Part of a small language model's weights: 22 layers, 784M tokens.
MLP neurons of a small language model. Each row is named by its layer, matrix (gate and up: input weights) and neuron, and shows model dimensions 80-335. Each number is 128 + 24 x the weight over its row's rms, rounded and kept within 0 to 255. Numbers have three digits each. A neuron's up and down rows have the sign that makes its largest values positive.
After each neuron's rows, "fires in" lists the words (lower case) most often at its 100 highest values on Wikipedia text that the model never trained on.

L17.gate259:144095110139128139123159112107110140100153107075137124122141141142118111178114133112144140142178151121139126139128109149120153146128162138114084125166125122114124148140118126170122116150146087069182135118104120112138110122108127127125161118081115097083093156109121140133096146127127117129197079135106080155118114144139122134111144103113107129117099125119138150148109084134104144143074133148124146121174107101116130144129156108120116114167176139166156085117164139131132123166117149129067134122097172140106163123106129136128143121132155105098119129180117097113148154102123154091116102143089112136160209172098158168164134147125147158130070069142138114113148127127128142181114124167151095163100094172127115102121124123123131115107099082147127128139167121133165157120087135
L17.up259:147112163098125116117108118149153159106122162121113126083142113115135108137142129126103164107144144075133135157124132117134111161136180141176106122087130114142104199111160147176115121155127102092152109095105118141127097116117121121141124116133158119141091130117139179178117094194153152135165107140080114093137163121153175160149132137143144118096107119117123122113090119096134105098099155145112095129116103126115100091124125142120123149114158124138133150083103139137118158153079148108119094107117091094129121145122137093135112118079138123104072136155111134137162114127145135128064165137091128153114131134114157150140215099138164177140129099153103137114145133112134118141143095155153129108109099113129145104125137162135105224105129112139093178156144135113166133106138131
fires in: "a", "as", "after", "action"

L18.gate637:131134135132105119126133148139127134080150148113110082106131131099074118155116133088136107111095148140112122142120107140169103118123142076105104097136154108157148108136088134098104117163112160150124103126105120103182142101148132148131134140172094130115095139148138101125116147126147125124171148153102041145156080111147131124141120125101138122160119141135142140109109127133083101094115160118124096126129086138106131118156115159115118126152160130132156104102136125160131094173149110121138163126122133088130140117097090116153128142129178074092109101134135095123096147167103161130130113113120131160139170152148147167109124114134109144140127128150120168135110118071149069109120139148188100137144113156127137094128132119123119160072094109128122106102156157100127138120114132
L18.up637:107103156126112118145151149128103124118181138119125142093107139135125130141118115126101150110130154151106109134127116159170129153102140149115146075115114170141159118140117132142133136164103128100102083152123105121137147101137188106132158103118126168133079117151148112174144149131135114115165119125126098113137120106100097170120157135119148138128144142130119131147175104099119141096177133082126083125115133103132121141106095162139087157115148157128189130118202161112168107104132096144138127098140123135084153111118108136121132106112140136104108131121171101108114136111162118152139135100141166147161148125127187141132168116135195124200093151168126143142131140140104081148121133119146120146136100122141109106102131140154133152096135201152116141107117108158171123142157118
fires in: "a", "aut", "according"

L19.gate485:158174182097134141126127145143157123153121118120091109167123106138114086151112125123141148153151142127116130124149130093128144160140163115149104135113134145134104149131149114169100088142139150107122138116117089128146095091136119128125132078165145128126156116155137136108122154092171140192156129117127099135075170127080115155113099120119097109120167176161114130123149112105147162135156113156125151128160095118110161123091094187081121122096131138108110094119113116130161158159097118142118165107103161149140167146138116073142125107146150108083108130129119090155143124102097146078116080135165094140123130095078184149143102129105128121135168100125145135159158117117153154163129141107114137124125122141101135101111114129158144134131153152117110132132110168132121125111135138
L19.up485:118129149120140105132131121109113133169131154096120110134142184137091172155095098108120127088173124142109113125118134102169135128129132132107151119112149120147101118165093094110109126118185123093096135131111094136149154118174140138107117147151130125140131149142089117146144109083156156099138141127096134145140159087161130132150158090079109123106108107095138043076096133148123156156121142101111135153147124126163136136140125126106113132094159129135114143093110076126127116117132120141104143161117144113126096150117136119135111125140130143116118121123129148096126140107110095117080131094141097123106175146111129120112149138115158130139098124091171141109159155145117138121115141164114160139102131121143137110161139166112118125142110117133103088145089112124116117118124112
fires in: "to", "a", "as", "an"

L17.gate476:128123123091111128122104107128179100106129083082114140098132154143127132134074122134164152154124139154125091055133197170128078158125100133159092149111107119139077149112146135137110097183174148104132161180097178121113116158142128133099134138128126126101114144081152120098102140107104120128143137100117109118144152127127145090132118134082141095109100158083147119069106116105091121101135175112106089129129134083129127204089104156095124115129106135144156125151112171167157097109137125105136118148157114128100109105123153133143121145107158124172131121151089105136152153062146134160134160103124093130114143153108122150134122115116127108156141118140108109126147141101106126103149078126158160129120083173092150103137148128132125147146118125114114150124107119124129108127110127
L17.up476:101118107095139149141147137110151125109087090092114137111124124139110126133090135108149143145125160107108084155122132179125142137113118115137117152090141075127133136116117080135112158157130185108085160137100163158128104137169079116144107088138168152136088123139159066118168149166139101086118150099131087062159110136149125149118155130104161134111156181125098155150135129117150160112137151085171097133115151096143155149090132137164090114163168156167095111117146159125151121105159151113101122128110119139135133107123106135136188171085163138136123149189094124092085144129126105142105134149136137141106095178095169122132151143132135142148134088153081151119126143113118110131099139146123130136117115151134155079114171143098134130159159151127097183129126098143144089114120103
fires in: "a", "available"

L17.gate1195:110163129149101137144097098111119141163120131120102165156107106132080143129184138149153126125101130138123115132114140132078128101109097128081123161117130146125114122128141133130186132162144110138173141124134155102117130124108075135128145100138127100121114162142120097112105126077121144122136185132163160120161133145098115078152134161106124114073158126145122111135141130117128135106103111115108159111130114096124124132142136134122159100132194120097155149132116094122118098123060142075101094144102133133155152165154142121151140126153121117111132148146096137161080175117093140088073112088143095128097124086121141141201112114133112126119119097108148142136133130102160128137157147139089148145123116118132149112123130119106110103127107113152107093164115110114149065140138151
L17.up1195:107120102143099123182136103129168120189119126075121121141138151130126127125084163156159142110086116104166092119138128147101129143112111154129126115099122155120136124141087169127137159161152149138151153144138146095104125111124083124100109082119143156121112136114124154170124122105134174143132153136087112172129147176128141098144134151159166128117130108168146108101135139125144187136119087114139120128089183099131113119092142119115117155134113135132116108127143114135109141144094138100087139121102166152143145144135159146137113136150127110089162125093128126134113157142114136155094124095103103120144133105127168131123158146095133106130111162103163150116124122114157084185153148220122118121141144128149117161133150137105116138113109100152124134128098109143195101177123113
fires in: "and", "of", "from", "for"

L17.gate191:138155149146134115100108182106126098164136128169118180094124130110101136136135131142117115061112138088112160156098128124097134074145090147117120125132100125141113122154112149108161071101168131087148118141146082122112120124135113140126161136129165099106148134171131150120159119115106146106114136134109141159119085110126113102069171130119148153102140112125104065127134096127128135131100148158054176134110150136151045131118133172082116142103132090143150146117169129124143104165127132174108113135123098165174124138106101121110144135146136148140138117138116132115115133098106131115095118134182142144131162095126147145115096142104105135119125146139143136150178151107107140167124119115132127101089138129150141107095148171137096124104130129132144183151122154106134102112149104
L17.up191:112126127164164147129129106114145090118105149132107107131072153176101117091166155135129116133133116161150113135119126115088142156139112114120147107129178119174111154112119139085140114121111120137130154149104171136144118115063084137112073139139158144157139129099083141110129127085157116121110195091136121147149155104081118132066097149107156142127097099113155101165145115118145112172130116179107170144081120172158119129134149118103155131128139116124145105066138097102123115085113137127106103141153146092191070117127105172157101092132104132112128100126088145097166152118165125168108152055128098128138135120102108138140115131131111085127125109115175139139172124133156160150112108107100133127144116130117098137101118109124139149167088123119089163145154124121126130153136135
fires in: "the", "of", "in", "on", "and"

L11.gate774:121124116146131150128136167121089150147133137133141110084131123131111123170102205118081112184099144143121113095135178136139132123130107138096122145139126124097133166169137102131101129131080151113128116097134118092139110161166121090117128107148168149100147120190140123129133154132140154136179149117124113126104142149123156128124123112157113119137133144160100150153077141139092117111114121160139129128129133138146071123146137115130108113144129136133165088118131087111058137148193140113111124137098104117105126089145108155173182112125107113110096092153192138150112114120113148171161133112112118146114114150127183149139125159104147176161153116151115134139120139128188153123103119120148142136132151131126161143136120099151129124094096133136128117115107139120124132142144090
L11.up774:135098126110143073162106073082099152138120109112112139119106133143141132130122155110133121167082139165175112103175122121111143111080128077150113116115145147149153173129139139136134118161114160108087088122141135094146142141163119127129140106141128103118141127150120137142140123089157094178120176152144119097142116161133152093109117111125127081101128131104128126143110154112099109166167130162154124093155088122103123105133152084130099138159128145156095092126159112078111153143178143041104133135105099075139107150117128119141156123102106114091146103123180144118155162109134122165138154100136106157115139148132126179163143141089107133127158145119152122107158170141161112121119096145137143115166149105109131119122157095146119110113111076103143119109149134147130125131107139
fires in: "the", "some", "a", "two", "s"

L12.gate1207:118117079158156094145122142130090112141150131141154144117105122107105135149120106098092095134133119172121100166136081158076144144167079128135115145132102092133096126134128113117143137116138168156148161156117105125130124105137118156126073163138157132096108132118153144108106159119131112141131112121154145122141127161071076155141113157114103167106115119103145112097104134126119118164142151178133124107136158153137181111129109088109156121118161125134146163124154113128156103115178137140139099145071096149128101133133106144150174138135091121135099135156078130132126127134137108130141120115124133135093104128158145117127112155131121091144129096135124088115152123166151134149147158095130103104091148127133149130133119139126125115097132142102163088138132118096112105106171155
L12.up1207:152128131180112127110083134121087119139165159089112145115120095108133147151100150148078130119156112173126141129133140087101134129134076110121141107104116086121109098117186120121106171135114107160152085154073120136143138143123111154116076125126120115134109163130153124115132143099128130135116125064146132132107113082089111139111167144106109140106099109145131105132129144142119094151143113159117133110136152105160098123112117130139142118096133126125146067142099122113142114103170096111140137079099124140169124148119098145088166159126153096119100103119105147121156165115170152078083095109061127136089149128123104144113144165116135109132129147097152114092127148090119087146164091132107076139087113151107124156087117126139141170128134118117125123148145175136121109168127139
fires in: "and", "for", "the", "or", "original"

L12.gate977:147092137126143133094151132172120104139131064159145155144131139124111094155108145117098129154160121137137114143114140165112149123142117148129157106114107168114129129139148158121125115108101168162154103127115152120103126129147116151103150114115158119106099122123155062156129170138102136121138171155115148146122138116090098077161127170097140111137132175153128134129095129112082124125117127088099128090127111118133103131104100131051117108156104160105131094153100129145154126111146100142098146128109119084078151142133092148124132131091139144140130118126129126110125117145161133116125124131109112108120129101096113145099074130128098086150157184151129104116119140121116133150133121148156132118120154110102088136118136133118120146141136090146090152170124073052124128142152119
L12.up977:120111121109122160122130112125105114084143109132077129141136146113143139182097157109039108166141143089133152155136119118097195114137149127158119123096108130147132124128108118088111111126133148167120097121122134105132109106103169120103145123110158066072127157133137080156140165127117133118126163094117132179087111116112145053119114148112120141136088129135113119133145124130136091114143133138130168122135129132140126078132067115135092149129155107095124101106126177129135163105141149130095112124126121153141160141132113145135108122090118160131109131136119138129157164125120144156123124126097100135122083170134105142159150124134154146138104140131111089111153115122096108158150125154102137119118096123082152071075146135142102127136130099086093155142133151082112143095139107
fires in: "the", "of", "s", "letter", "year", "his"

L12.gate696:137124132129084120120119121143153118106135152092116125193168118111150163128123173109122054133124138118127098124146088118133106119139135147113147210136132125142143132158146132130115114097121152152109141118116097135100092118102134119090122111137127144111140148152158096121123164121103117081104135148149104118121139113120121133097134102143181151119084130138130137115125150125129177148117146136129119143115121113119116135120130144098103132132111145127148174149096175161139137085155119125118093151130186135117121147149134117194076149139121100144146157128107137110096123100151134105156104135148076113107074170153123171118115109142194155077160150128140124076089137141106156161100141169176159130124101159124159104109144160121085129102090070140105149122120144124094106121093089
L12.up696:131110100148111134128152129126133157084167091093114145152127089139110109123117159115141133132130119088139108110101149156165109116081126089134156136164125115110077141087111119106112127119128141132106108116132141136109086120144152125135135171131169150138114104140104135147146152156081145103121100127092164098154123120138133120096157112098105127118080142118156111127184104128107137091105145145125126113118127101131153129145130130134093080146127144084150104099161168152135171112113123097086153128122124140146106126159139108146162142104109132142117143118108157126055174125107133137124165149134135128121122152143140149142134118122130152113146158153129124095102107096111092165136140115108111107085042131137146140127190062051106140118147159100131137112095127128130143130159113
fires in: "a", "year", "together", "running"

L18.gate732:122133139135089138118126165154130141118135152136123113128105189094113118134099125130101177138114132158124114128124116185119145121128146111141162130132157152087123165112155181145116115163158130153139088129135119143148125171144113120114169114122137142156130138155127147118137184116157136126123114138144156131143161155114135122132165103110068140103154192128141172133128149124110133141163118137108112087145165119123128120120136117142133122099120142163124074099137156174083122144147133146110128138103108165148144140194138123154123160131170092063153124135144118122127156119127076146147083144142145116115107130131154121128167129146141150128168150118131094144147123128119114167136117087145109105125132123122111115080122103138126178127102139114118164111138117148093150122172144
L18.up732:107120145116136142137122165111101142111129125104139107101132137087138135120112155124179152132099095148127118128080140123092152157146115148146159159102128144139148116190141122125086125179175144100149152154126132134145124113129100101139135124101120137126121144152099139143139141067132091116147124091126106117155139099131132143143155139107146121091126166120137157107111146170123123127122121154145151102129058097113125150091115093131153106131123152131108116098144131128131173105126133125116130134121124109129137167142161115116172098130181133052125148154095111129143111079100169125134119130130128137131141088129138140162135143137176135160121090127091098154112098128096093152149103188159092117221110152113121083116123131140096142117127144077103139167147139153104157127150135
fires in: "the", "a", "their", "its"

L8.gate381:127161139163168146131094127111154152088143194165165132130125111111118075111151080145131124165130141141074141189149112123147157112123122112079122106124127151100155159137108098163105109146124123088170121136137110098121110091108130108135112142130118169134149129135164111130123116114125096109164123094134117111100129145117094138156166089178136138095108139135118156147092086083095104136135135131128117147122113136095125135094127161136115146136160115119120101104120136123128128157124119113095129112110123139125145127178124149122136159146133154143162155087138164151133121125136140128108189117169151155142149080122187121131144147164105133142087109074127174093137106117138199169113171169151156142190106095140143170136122158156149139141122140163145111108132141110097135084147128
L8.up381:137138131173161165126098127103165150141127167164127107119116139116132127141108114159090114113113100165101134150132081070134105089123112103112114139139104113109126134132071123182149137159107115106160108136146088150131101104092150105119117120157134145148132123128087125152117122057134125111113154133109161143093144139128111120132153128159129145132132156120124143118058134136130163140138148114126156108086123141119120109070109156133159146123116154130125127101094124123108128176137109134126069121118099118110104182175088157141098108163100145106159131076104141136121086121133122144126151115174084119138212105114166134129119171134145088128131121106112150120098093117138163172140130140140130171164134127171110124140100117150139129108149140142127138129126146101134109115142136
fires in: "to", "sweden", "san", "hamilton", "tamil"